From a checkpoint of a small transformer trained on Wikipedia.
Architecture: RMSNorm before each block, normalized queries and keys, capped logits.
MLP neurons of a small language model. Each row is named by its layer, matrix (up: input weights) and neuron, and shows model dimensions 32-159. Each number is 128 + 24 x the weight over its row's rms, rounded and kept within 0 to 255. Numbers have three digits each.
After each neuron's rows, "fires after" lists the tokens most often just before its 100 highest values on Wikipedia text that the model never trained on. A number after a token or word is its count.

L2.up145:119105147121122138106168116116133115106120103140144138097139110133162138141146104068091110134162167149151077119104141117134106106129147118165101154121101144111133154119129138116091102161132181119113171131107102119139127118119074131118111146147140089126108104090108097077122141092117107110113154162118123102093093146140162135139119148121137131106150099104129108111125115109084127196155
fires after: " w" 49, " qu" 11, " W" 7, "w" 6, " sp" 6

L2.up107:099128149112117154123149077108137117079139093113130129107124104101156136131143132122083130124138159171106076162128118125079128105121153084128144155090151133097123121110095094107112120170130163139110166139120115112179160110126106122119107107109111118141130093085089112074156127145148180088124169178109105131104123127128147148135149122133143146139154122147148168113148158109086134172132
fires after: " w" 21, "a" 18, "w" 9, "ro" 9, " n" 8, "qu" 5

L2.up905:091076140125144128148126108098125138074146159124111125124131124111141082096160122089136104167169108162104087157113100071119134073138137093095153131118166202143135161113086131106129104099133158156107124173133120114140135109107105125144147102146111103126101137122143137145175112135140160148114173159156118138077134132136150101122108144145132153123117132163130125108173157139129123157141
fires after: " was" 36, " is" 12, " were" 11, " are" 8, " a" 7

L2.up98:147073128128155184177116116132112118086151147124111126154107117103102097062122094128066076128135136156127105135133093101144160122135145083109153164128143177134140101114066162145114122099129176140101118167134099130129150151119137120126132089108127117110161125118135138123124154131154116134102184176128097180087130150161145154150115133131117140111101101133115126136170156151143115143110
fires after: " the" 21, " was" 12, " a" 11, "n" 6, " is" 5, " t" 4

L2.up75:056106121121124161160101120148123108117084117137139139138119142076122131136129085083101099144166161112127095148106094115099136108169126075106151131129159128129144136130113099133151119134154143162113172131111113119159161103095112157108123111118098072117104133126081157118143141118157153137109150147127128132115156118129161108121137128160126112152100126158136147132171134199124133181128
fires after: " was" 44, " is" 24, " b" 7, " are" 6, "ame" 5, " be" 4

L2.up740:128129152145153157105165143121117125112091139108131144127131108170147132144137108082099111111161143126154093157135125100080075157117139117137137153138098160139144130115142144097094105158173182116104151117109143106155142125135109148137114141132123138085137096113093114054143140135126092089155153174133130099075101156158178164119100123107114059113148108104122103139140156129123115166116
fires after: " w" 35, " W" 30, " qu" 14, "W" 8, "w" 6, "qu" 4

L2.up531:150108137120080136137114116081147131105168110115100134128142107145130135153143122081081106147120166144171136129121128133084123161107171088126116161113100149119129139090139115113144113134114157129107152146148132134170164142114145135110139144143153143149140139124144156138139148130089126105151164177102104124105082127136153172113159177074141074099097168112137100130144113130120129170125
fires after: " w" 15, " ch" 15, "st" 13, " st" 8

L2.up847:124086116133081168159137114113117133125151139113143104112110140109128123113139073082099103173129127145138124109085124148143092125167127127125142156082125144105147162127095128153160109122091153131110188152159139115170176119088161090127094101073127113118134134106143143149140111104129140125136139152115108111108137125114125168125152127146119142127119107150121168145159132131117134144131
fires after: " he" 14, " had" 10, " be" 9, " ac" 6, " has" 6, " was" 5

L2.up33:109113144156135149157091113127097095135109157105105137118137133091125098100123132139103084166150142142112107126113129109137154088130103076143128141128177162148155126109100161155110140139116140135115133131120124145176189110094096123145140099102101091127151087120109131107129132131157118126115162172157125123098126143148115133129140150184149122114140126141132166108160151134119132109148
fires after: " the" 23, "op" 10, " m" 8, " are" 8, " was" 6, " is" 5

L2.up611:101118161119123151167137092098171115107110144095153116133139123095102120120124085134109122121155187134123116137125095079096086128139124085091155155098096156138165142121128128114106130164181134152108176103150142128120140129110136133142097123144128093122110167115113129138139114129175098131109160130114117116139121139145172074150086130110144118126123146162109153111153155160091084168142
fires after: "b" 27, " b" 13, "if" 11, " B" 7, " c" 6, " was" 6

L2.up820:096094115150108156170133102113125114102169116096170118122083112128130123139120097137092087172150146146137110141099127128162124105152120047126112131102158147084149136112103092111121115128096183126144163154132090114140163116084101123122108093130123122113099136123129107111101128072110126141141142134095110144105165127128131149131156144177147135157111124150093151101157127154130128114147
fires after: " bec" 25, " was" 12, " n" 7, " had" 5, " s" 5

L2.up407:136101178130110132112171116095134092091109135162115140129107146128139121116144131100095134094146159140172131159128139121107096122112165120098129136076085153099139142133166126088094153195168186125115164131188108144148125129135094131111130147118137102140096139104107089088129139124137098124105110120143136090116072136136158140135101140082148101117129114168123136132087173067142113168117
fires after: " w" 30, "w" 25, " W" 16, "W" 8, " ev" 5, "qu" 4

L2.up398:114116105136105150130120088124155162133129126140125091104182166140139130137188095132081143124128179145158104144133114107107089140083168121105112147135158126137141169127144099126150113159215154139094142142133132153118132143136108146162125161144118102132153121130101135129168095144131098116146155097151126106129112126154150109116114151127160110124099120098183110149124152102120132187140
fires after: " |" 42, "." 11, "B" 4, "al" 4

L2.up471:096103159148096144132149120112125132101127102092148150119138123130147134143158100142083080145154117188141087153105098130066142120120114088168139155111129144126147106084136101111102118101140150175134166144123117114122109137121076116104085105074120124157144140110121131091157102157137134082105122156118115120107120120159136127169122137105166095100133118159144126143146142111118121164114
fires after: " w" 21, "ro" 9, " th" 8, " W" 7, "eat" 7

L2.up300:122105144133126129121140130141124106105143166107132113131151133103150105102114075140141123155130136149137107100106164151144119106126132115131117135100159115087165167139109109186157099125140162131110176134156101123130128123087155091162066129069100136131148113115134082152173085105119137118129144128101108140132132122147174093161142125130115142148121128105147197147115118137097113120162
fires after: " to" 38, " he" 6, "p" 6, " not" 5, " would" 5

L2.up408:139085141107089148140164135077121140118110090087142099113140116141145120111156105112053098140152141129161080141084119153100096138121111076131116183111141135140152123068106137119113080148116169153123117150108127087155171118056121157123099082127163088145133097110126111091149155119135161129103132149123078121100154143134149166138152111140136090114096130155109114123174107127095135153124
fires after: "ep" 15, " c" 10, " res" 10, " st" 8, "qu" 7, " w" 5

L2.up524:158104169147151159104127135114111123119113115116138132116177099135110140132164104071109119135145158118157126136134145130087071179097140110160110174099110139099121136110107076109099112162180160122080135151141157153156124127114077121123080135140129103135132102084079106102151124096128101083080130194106127095134099146109143142132121123156123121141141117147127093117144140089106138128122
fires after: " w" 32, " d" 30, " D" 11, "w" 8, "qu" 6, "W" 4

L2.up509:106156155112085136129151151128125140112168150111119098127136138124147108125117089092122078147125150208132071115103104130143121150171119103164119112104126125105181150134084124133175108107103134131136167161165104099141127141076149107130077136085112144113094094105144126121114108087136135135143162135071096122121132110134173154152146118149134125112100136161133190134131139146124120141125
fires after: " to" 34, " he" 16, " who" 9, " they" 6, " He" 5

L2.up591:112115114130100163152142131135129152124168140090135100139106123154125136091119129107122105179130166187115110112080123155138107140130125085106145135091114160084111132118091133166149109129099117149132161116147115131177130117084117102109096129084127130100134124109129125150133133121132144096152158132088090132103166158112122166132149120170110123123070116147142176120150162111139118117132
fires after: " he" 41, " not" 8, " to" 7, " she" 7, " He" 5, " has" 4

L2.up97:126127163169131108113158126141116117129149113118107123128114093134139131121150106130112110129119100119169092138153134114090079113142130070121174126091123142086155169133100075133102058162142144125123143137115106093112127135104086154128088148102108079100124085112096117094124144141135124093168169172087142096123099140129146134127110110110126120124185156123131120145115124154145133131108
fires after: ".\n\n" 43, " w" 15, " |\n\n" 15, "\n\n" 11, " W" 8, "w" 6

L2.up529:082156114113133176148119121120140100126158146129096100147144100135131118144144119074076087172111143156142078108103134101111128088173134112098158101103157132122159177118076110099145071108110155113138141149115098137176140089111134120146108122079121120088132127116093140184134091100152139137122122135134087158142150142135139138143146122159133107154085136159158147131175122154109139122145
fires after: " was" 17, "al" 15, " bec" 8, " were" 7, " he" 5

L2.up860:097098100145113110147153131157108115104114122119135146151102104096150118126133098086079091155151109148100122136129112141136159089145098082128138116130131145074139160116085133121162087131140171109131183134153084111122160126095155137144121100107115121137096107124124110118118138128101126125130145124115054115140146122117114147150127091145106102162082136154133133138159114198120128105162
fires after: " had" 15, " as" 11, " he" 10, " was" 10, " it" 7, " who" 6

L2.up216:120107180143125125140191115136127115075108124138117104113123113121159135135151103096088134104127163128128088176115146144068115141120151107139123164113106122141114151105127053070124097176140133154107118141120140109153153124099121163116075161157141119106176129097107139095133116107123148109110163150109098113139119132120150140108113121096148095125151140129120120124137139087079084193141
fires after: " d" 19, " w" 17, " D" 9, " st" 7, "qu" 5, "d" 5

L2.up716:109132142137160117148139136147131121091125125158149119113153099150152139106132122128111089095137117144147117140120131092085138129084156123132107138103122120107134150126097099110086134163150175111125127113145100112133107168156094103123070148099136084097112097098092094127172149114146092104105133156156126095102093134154193136134103169111146094110149128113118115142100135104160114179114
fires after: " w" 29, " W" 19, "w" 13, "W" 5, " N" 4

L2.up362:116096173115110142117164114114127126117113128122125146099127098122167115090131152097095118114144136149113154189145123127103083158101153113128130120116138145105128140141121085110112143147153147109130148143094133101145113165132113149156036150117102123087109128118124128096128132135119148117112130138144148117117110187159158150115074159089116110105137134165132129119104146124126104126130
fires after: " w" 29, "w" 23, " W" 12, " h" 5, "b" 4, " d" 4

L2.up454:101132144127130158129159134118143110101145146119128097113093110102122141132113066090115076144167149227129103156084125137133154121148123090118129133078114125129145163123105127148138128089134142146131163119152126105183153120071095120139114114099114130107136096106083124115146129111161139155161166133124098154129142140124141121171112109146129090132119130207100164120148107148122120122149
fires after: " as" 20, " had" 17, " was" 10, " be" 4

L2.up422:148121134157116137139124120113117143091143144106122107139113127095131110069106127083134101183145102140110105139092092123103131111132131124113080137152156146156113115120081119117115126105168150123099133163145109100140167147120069142142149074145155097098160121143137121109150136149146114160126197145111096133128149137124152134171141116145118099136098161104105152109179179167095112158121
fires after: " the" 42, " a" 5, " The" 4, " and" 4

L2.up903:141102121154125149149122108127099134122137101146135115135138103084140115044140128114069118134166137143129121186103116089135138116135127115106156171129145114128146143063093091113154110112140172155110139157128085106130176137104127123135110086090126070125130148092086156151132138122132152116116152117113124134113142116128127154137136100174129105164068167170147135135165155155140121138164
fires after: " was" 32, " is" 26, "ame" 8, " be" 8, "n" 4

L2.up257:124114157120151121134185125129118139135131125124148148134148121175122157116136129097133108118134147146116136174161121104069146140112133120120136139090105135134105153106119074127079119157128171141115137121127130133156152110129093103104092162117137099130127111109060106127168118130169114130124176148128122081133068113131158139143099132121127069130151152147128136118132097099092103162132
fires after: " W" 32, " w" 26, "w" 25, "W" 8, " dec" 4

L2.up176:144110127120143143135161118123133124086161114134157135136137131128170139126149085102108145117129152190167127146129130124100083129112156098132125138053106134065128125126117122131106133146138167177101167119114113110166131154076107139132098139109129135141101110061081088113192128113154119123124150171126078148118098136135176157131143130142142102124143130144120116159146120121113122126138
fires after: " w" 38, "u" 11, " d" 9, " W" 9, "p" 8, " t" 5

L2.up636:145124144118135133137202109144146142078143100136135124083114095148115164122142128085135107119131150120140109143149134107093080149123148126133126157089141127131123194136131114109101131179203152159123161113127141111144118128100097128104074153121129101100128140103110110102130113110129132083107120133115123118123083122140156105114117141128096120150157120105141125112102112096112114170103
fires after: " w" 56, "w" 12, " W" 9, "ee" 6, "u" 4

L2.up303:088129142116106173161154095095157116154120170133116088113143089125147148135110091126112122136133119190117095121093133089098148087119066077136150137103144139136148179147105113088112097103149129157128159168143115116125152134079065159133137084117124092138139133117122096121172154076157136135131160122111102146100102123127150156171122129164143108126091174124129135106104136132125132175155
fires after: " c" 15, "." 11, "d" 10, " m" 10, "os" 4, "et" 4

L2.up578:131130119116114119123148104112151106146135142134141102142134107151149138116142105128107070158100136134155070127106110132159140131150104105134105148111140103099140177134114084163168058106100153130112162165101105092129156061113136128125101143089113150121097114106085100152110132093120121117166141149113135117127138105130181161131152107143140142136114112149150163094127131144096098164138
fires after: "ed" 16, " would" 10, " to" 10, " who" 10, " has" 7

L2.up253:140074145124153135111191130140123129071160112157123134133110114161142112132152122105086129125143134146100124171133126139113059144094158105148132158086087144124107130102133117114105125159166162154117186122135103112169128159114105118125102142113115103104133120106082118077181118114129123124138140185106081131126122130122149148110135151116128099133160169134126112099151116105111123136126
fires after: " w" 43, "p" 13, " W" 11, " d" 9, "u" 9, "w" 7

L2.up669:129102144100128114111173104130107113083145141153148134147130135107139135063104079083136128097144116133146115160146134104099108123087154134097150130086117132093132129124130096084104114167147186116096200131143127126156128144139105132148127125113117087125127138097107064078161109124165156129116129147133110123131110132130160083120095161127154104104155128153117117105128088148134103177111
fires after: " w" 39, "ill" 21, " W" 20, "w" 8

L2.up599:133127113138143171158147131134116116109165139140134112137164156129102105131149119086098103171147153136135078141113103150152142127129142129107117146177153127167152112099063164138109175125168147134114166153148105111145149148137149133200135098109152081113148095120122150101096153124157120139150149147120087136120121183148142117149127151174119104153120110143091137139192130140102133128121
fires after: "," 25, " was" 13, " and" 13, " is" 7

L2.up237:088127138115095134099142151136102093137159157150142114149091111103195110131131137132119096126144162173144122138112126116116148105155103083122132115110109116086133170139074129169186044128128145119136175154174119097124139142082147111139131110111102155131125122102096098113114102114147156128172147128130108116127126108129155125159152119137144156117105093147166135136144117136100112122146
fires after: " he" 19, " He" 10, " who" 8, " she" 5, " it" 4, " She" 4

L2.up919:130108130152135106157106096148146128131113138144100136156121116151132124134144117098124108121141106122133110124140135091100110147123107148123164140091106115102165155125141122137118119138140168127111148159159112127163154153141143144116074135109101081092110106144084099095133153123128141098127155112107109097079099133116155104117136106158166104148147096125165158193111113119147133101079
fires after: ".\n\n" 32, " |\n\n" 17, "\n\n" 13, "1" 6, "==" 6, "3" 4